{"n_layer": 16, "d_model": 384, "head_dim": 64, "norm": "rmsnorm", "qk_norm": false, "optimizer": "adamw", "schedule": "wsd", "steps": 10026}
MLP neurons of a small language model. Each row is named by its layer, matrix (gate and up: input weights; down: output weights) and neuron, and shows model dimensions 288-383. Each number is 128 + 24 x the weight over its row's rms, rounded and kept within 0 to 255. Numbers have three digits each. A neuron's up and down rows have the sign that makes its largest values positive.
After each neuron's rows, "fires before" lists the tokens most often just after its 100 highest values on Wikipedia text that the model never trained on; "fires on" lists the tokens most often at its 100 highest values on Wikipedia text that the model never trained on.

L8.gate190:132134144165140069104153113163121118137119159166134111114116197147088093136124118118094172091156100114115092132108115062133102161140096098145144132147093115102146114134133114163125082154106120159085106141125130138090128112128149144173145174128143164142120119129155138123082186132108105162
L8.up190:108145125115113129081125122130141139098145066151149110131098133140145117129104098139116091092097122105123105122134130143124114191116142129102135139116080141098150150158134120128139138169122163146112124070149173158151152138109146164122162127113129146150177191135140136116103171143152145132
L8.down190:132114148106137151169099152108117150105111128136104143113113100075103149092128109152149109137114096115118169119116094171174149095144131129150157138174183131097141130123146091118101080152135104092117117141136122145124122098163120117140132135090131117113100127167088076134108112147124132119
fires before: "-", "\n", "•", "f"
fires on: "\n", " ", "s", " Re", " A"

L8.gate840:113106154134141109075140183125093113152126117137069122193105109144093118128122143134165132159106166094133110133122092154124125121132100131161169136140100120142114139099125137113116170107111110148105136086125146108138171111115130104154158101079173110157108156203125130121140146116142107091
L8.up840:095159125137106142123106114122121110131127138165130139111130145136133125157113085137108153112129115141130142122152114074100107117138115129054167145097135130116072101099120136145081136160149101085118144151111164148108127135148116138153107129143111103116105117114137065125143193097116118142
L8.down840:116136132101136118080109144115119100111139163127117140074149130149125114104144157136121092126119157083137113140166142131120085136154108128145120105156134114116119117135102163119154114121155139095143106172133125113141123139092143150132102103158161147178120136098130091120112180140162155063
fires before: "et", "il", "le", "an", "on"
fires on: " comp", " Comp", "ic"

L9.gate846:153126123115125105105116111123131154118108098105145168142122104137113080132126110142130138142145155102128145090130124085127142110138037135099108116123176087088131155140116109145152125092124164134120138121143124102102154166135133125124127115130134118155157146145133116150080096133117114104
L9.up846:141143112131151094125162164156145122141133148077128071099152132130111134152106138091142115137133148141143153174131133166128123135120126133144126115138150177106114129089143178111125119143161077136146121080153157094121128107156102131120096144106129126160115125162125138084181109088119161140
L9.down846:130150147160125136124154137111073091109113123094099131127120148117155099130137149171080140160151142119119132154158158151130083103126160127177131068148146135101120162117134125090175106124140090165157127120158148144133111128160116117118127140051122103156161118178124099078149153100089137139
fires before: "w", "ft", "in", "g", "di"
fires on: "ra"

L9.gate390:136139156087149111122139109104119122149156130114098113163113172161150091162152114161124150113138122106124148130103116111092102187129132075151166142099155104120147158166143144130125157130117111122116134110123156127107117141164111143155114113091152086131126132135159129079126124168141093124
L9.up390:112117142107154132169134154159103088144136103154119159144117097134164109108162140162129131149125105121113103114138063091119149146189169161099120121151150137127090156171108123119144140151165112149109114148118160146129114138119111109106160125117135132143126120150127145104142141139125130157
L9.down390:180135122127132119160132141154156106124138110121107154139106104123126168126121095109062138126110117159112110149121098130094126147158167148101126111158125130102080093111084124123148127152122102166119093141154127160151146085115150139157121110165141182123112137134156097123160113141134130129
fires before: ":", "\n", " |", "com", "\"", "="
fires on: ".", "ite", "\n", "er", ").", "el"

L10.gate146:121143161154100110087112106135154149138116132067147125139106137099148124103109134118130153136156134144101108098092074150127129127118151144144157156188150101138093107106154102105137131095120140094102107122139141154146098158098119126151155134127151116073148133113155135159078122057138137097
L10.up146:101129149117098102144127122133133143107082101166123123138114085140102100123105176102114120154134153151097086137118102114134127140184147098122087088133174099134120142173100126103133155093107122147129124106151103131153108139123168084136130145152170117169178106189153160130135112154171085144
L10.down146:068181133137107116126125137160176135127139146097136145086091138130105168116122109151096125151137104093145067134136052152137130130114141139102125122180132076158113104113117117091134147102111105104136127151138120144133150150112143131181126130134150130105116114168118129135122143106117122124
fires before: "\n", " C"
fires on: " |", ",", ".", ";"

L9.gate374:133140131143155150123121163141117157155130122143147132157115120139147137087143125072172110150092153146073137093091125124136137111115123159124168164143173126116073158109126137100093146098119127105149155125158136167150075091112180105128106124121164108166139134136135145163142137101140130113
L9.up374:156143107110113128091116141112096104132160162123087108113123191118083110100109111089099141154116101123122133107128147116155100114142158152113139148137120124155093129116114117113128121086183109113112143172113149097129102152097177096150103116094094122176115122127115080101159173133108107127
L9.down374:121104092154111117055127114149090136125163147138137116129121094104124124097118129127123126122077133148126152164115123100146122082146117111151137143167134139097124140131167124125146148123107116133128116108144129117125085160110114121110106126144115116179129145090120138146117133123145164101
fires before: "p", "ten", "ist", "per", "press", "ch"
fires on: " ex", "s"

L8.gate22:092130118131131151105115155116111095146072159128130127157125139168088110138162126085170120099121117128102107090123092050117117148115110129125142124145156102116159121143127143098140122078132116133111126132139136152109147099148197143139127112105143108176098111137160102122166123097075107146
L8.up22:155117168168152128141100154111137156123128144115127128129085141114124146131134116085139124134137106113163090105114093150146116119127098091158123135069180093115125128104129123102143134099141111140140144117137088164160166144129155074134135124153112131149156176119154127086171139121147116150
L8.down22:100084133169150147138108115123148142098121164147114179126132122141109151104149141062146134134122122089131139132172093090131072098190142146148144075136125171133096135153142127098156124126144080177122167108137141144114150146131157116134136155110141156141139145122168104141170146136112146116
fires before: "p", "per", "ten", "press", "c", "ch"
fires on: " ex", " Ex"

L8.gate480:140156126101124150103132104143139103108163160134101109136122118139125122086166118148150118183158136107105132088109130089148165137171089082105144105093159123121084091149143119151130111115156149145113124120131109127088146131124152158082139143107136117154127117131084122142124130115127078097
L8.up480:117110136142166138104130122094143146124143164137101103136131138116118136133125090122133117135114138112137094128170123131099113093138147145160124118129157111151129135135158166080123077095138142136095124121133100125125100107131106150112119099100118131144135126127111171137118106140081169147
L8.down480:152108149136100133135104099154094139119123138104122155140120135102108101149108127178094084143093160131149118116149135179113098138115133143102137110129148134149108115127122145128176176136117140113125124117108124111124159100148120104138143131122131142121156117180121097105135093104128127145
fires before: " |", "ed", "ver", " (", "x", "ce"
fires on: " m", "ne"

L10.gate208:129133154127105143116087152104163135108117107107095158136150136144114112124113110120137095146137092136108137093120121143133127119103140141174142115130154079092103169129119120120090107081173156096130179135142118157144098121106121166104117123158141120131148143107121190139106129143110129126
L10.up208:141159135141147116111103126107141088123154176113115122144111127117131121138142180087095131115167100140109125101107113125130107149101120085119118138120119093129157127136105130133096128131109139111147162137098114141151124094105113074154125113121154086149142102135146145088076121136159139150
L10.down208:135113150147130101114077129179133127122129143147144129169124129164128144153141125100093125167106125159123138132110098143110152152121120131123145138167164088095125162160149073127116097120158156123118133139121068152123126137112157118125143104189111118130131118110161122145104137127111141149
fires before: "\n"
fires on: " |", ".", ")"

L4.gate191:139118143088117122154096125167148188125158164114134124129133115144109120103125159142117151068139134107139111079110166146163124131093113082180142151104149099151157113119103155097102118133118176140176123090125149143164150156144144154134116132104145121147158142123130156171099149156161118148
L4.up191:153104165082142114119169153107092142107082162115159109132114142142090096135148122094148157090096178126133132143091129110156133151114135106083118115135133115142132091110105169135134101156144139087152181122115102152120108144118122116133127108112131128118120140125100118153162105172155109148
L4.down191:117167146139123161088137112160129157110155116091122159085140130104131173146130126146112111151102079162136114126154164125114097094190147153162124156144146149135098128140154114099120127129127128127099081149104144127122133122112126137117134118136177149163128150082145145084152118092131144111
fires before: " |", ")", ":", "–19"
fires on: " The", "78", "39", "72", "70", "ten"

L9.gate603:135134146162139124171126145137151139156103125114138094130146123121124131159125139113125108116129159107145163104116128084166108155135114060106098137114137136094094124126182145151123124123142153172124133118148121099105162101124119155144137124100089173148139106173129100101109113109118084098
L9.up603:093108182196119120183104116120109108111111137126097138129152123142127166148083122130150110146166104146121116133154125139181082145120128114113039157122130157098124100132163143133161111122167180104122141120131151137122119079143129117123152144118106154092154118084124097117168105092100157118
L9.down603:086112154127114121109127105137130166115147140146182096116165105164171116109132109126077132084146078147195088131144102151129167142137142093127128154111157129118149155111155141117161140167108132126124122126162135156115133097100119150105125125114131141138114140172147103113136112109123123129
fires before: " |", "ed", "ke", "ur", " ("
fires on: " m", " Ma", "s", " p"

L2.gate144:084130089120103089138094133108117139141100130154121153140125115129138145154154088122130138114136091079100122108136095095083121122146162164091106097126116097085145138122132139128107137144141111123118112135094114075126148135159138119127144120122129182135116129029179112133082095149114127126
L2.up144:162155126100137137173164117077107145143145079160122146171153128143143118133126107083142124136159103144130140110105118130103137188133130119115114113087132139116112137128125124095132159165114165127111117165139151145114129157103048087122154136116111166118117167134145069128142114124118114107
L2.down144:089065125150135121069101128150124109124119153141078114120102126105122176137092090137133106146116140106123132136126140125135149112145137107124140093157131106139164085131128121144112131108119085121103116118105108108160130127164190131134123116131154134149126110133113143136117137148171128112
fires before: "-", "\n", "20", " ", "H"
fires on: "\n", "y"

L4.gate78:109119131131181118123111140112114159131165113114108111117135111117099102127089149113122166129152111141131143135107133091170103166124109155144124148143115135109157174110157138082120133123098122177110118109106113119120100140146126090158121110118135121075148101157137149114118148103142102156
L4.up78:151112119109175157184113120123095125203153103136143078153093090162100108158143120095131148170150082182146103132126158133140123130123114151139141124127162158123119110140119100117122161096087152099124115111155134142135122137133105143141130128104157125141100125123154133129113082119139113147
L4.down78:109119179107122154142111091147090131135143113095125179092125074146082123130148123102179107137129150128116115122123142107122111130105144083142125110111107128141116133134130130137139151131123130124157119111099116139124129134126158111120150140120135136102148116121127109165105169092139150133
fires before: " 19", " 2018", " 2022", " 2014", " 2019", " 2021"
fires on: ","

L9.gate63:118084135121148138085130111177095076111150125096090146135125109138142097080117142156132098136122112099147123134151147085135174144134093128147075126150129123132139126100089162126079096143115142082113154127143149108158122129095113107162115108122108145109160149132110082161098177123118103117
L9.up63:097127084109131154120140121128099119171172110173151128105131081098129132190118119082103106165137092109136132124131086094140137135143155117090126112115169093159095119130127130161124150131078112118162182068143164139134131107141102119156147147130089116150112155140167101109147153149174129165
L9.down63:121142145149143131092095164122083127150137112171118074124129156167137088135166157129120144115112097114157129111129134177123118152122157162155130136126157131116097112152145165105110088146129131152160109087110145165088122152142141171171176147171145116169118105180079122116125093114141148120
fires before: "et", "il", "an", "le", "on", "u"
fires on: " comp", " Comp"

L6.gate823:098069117102126103125117100152115091134104124128106128155116162164098121162100152108182121134154083129174125104096145104098087158154126160160103157117114133133134143153109132119149128169141077111114099120088164144124176104120163098146151099134172129164155131109157094133128134141111128116
L6.up823:099124105156152171160080156104109114116151157135113131132113155122153122147126134094115128110141155159134136117106182082107141107148115099126126084131124104103145061118137148132141149152131157124110156138164130103102108120200141122128102121152117126166163096124133094138103143094117176132
L6.down823:124123172104139130133084149139094133154133081115114130143087185135152105119122185132131122111117108148134146104084100119112093122115098135126140091125154125161110107146133147110112122098113115094155152130137193088094157116144136095106150148139187132132181150114108135146125102157124115104
fires before: "et", "il", "le", "an", "on", "ar"
fires on: " comp", " Comp", "ing", "ee", "ring"

L10.gate756:157110178111124099121113113120149110095095157113084143131095093154105097103093167152133154153174176097085133099128069088120118146123134115132116148128087080167150142125093141126101112170159163155102131153124081132142074089152133118131108150115160137090175126167148167117093086115117119146
L10.up756:144111166121109105149076078103150163083122121113140162154148094147111131161171118116143119126123114124151089124093079110114107147092160165113128122172137116198118135137109122077132133123133119117127137146142144110139102146139105088128139152127113154117146098128164105169105085123126123129
L10.down756:159124137116146133131131103140128114123102161116124184128129107150057141157135114118134100135189186128124139133149119105099136125131175158135123127150103057128136094122155133139156126142111134148107096105105063086123160132122168109139177161153096127115157129139151134151120103133147213149
fires before: " 19", " 2019", " 2014", " 2012", " 2015"
fires on: "-", ",", " January", "|", ";", " April"

L10.gate81:134116142140102137063090129151160128110143112162177139134118096122122070129160119110171084131157185097144142087100141128126108139094073129116111121104154141122123096137155122166110159121118124115115136095123110151145116126117134148149082111114146091149127129114119155178135085116070104136
L10.up81:098144080154096134089104126106113058095083142105098149134107131153173144154143147121126119138117124175135137099114117139157135115088106110093118135112163127128132145111124110126143113098121114140118136137162154121143129131143103128125129143152115159137100125136130197101131083102154124124
L10.down81:136133108154036101106179117134153082117101151124158128116133095149143147141145140138120120114134103170122115149154171111156114130147129099130091155122111136115136127119170163130111143141098124162128114119172137125103094155102135123112084135057112117159110139146137125148170154107120077105
fires before: "s", "it", "y", "in", "th"
fires on: "ra", " Pa", " pa", " Ca", "ea", "ca"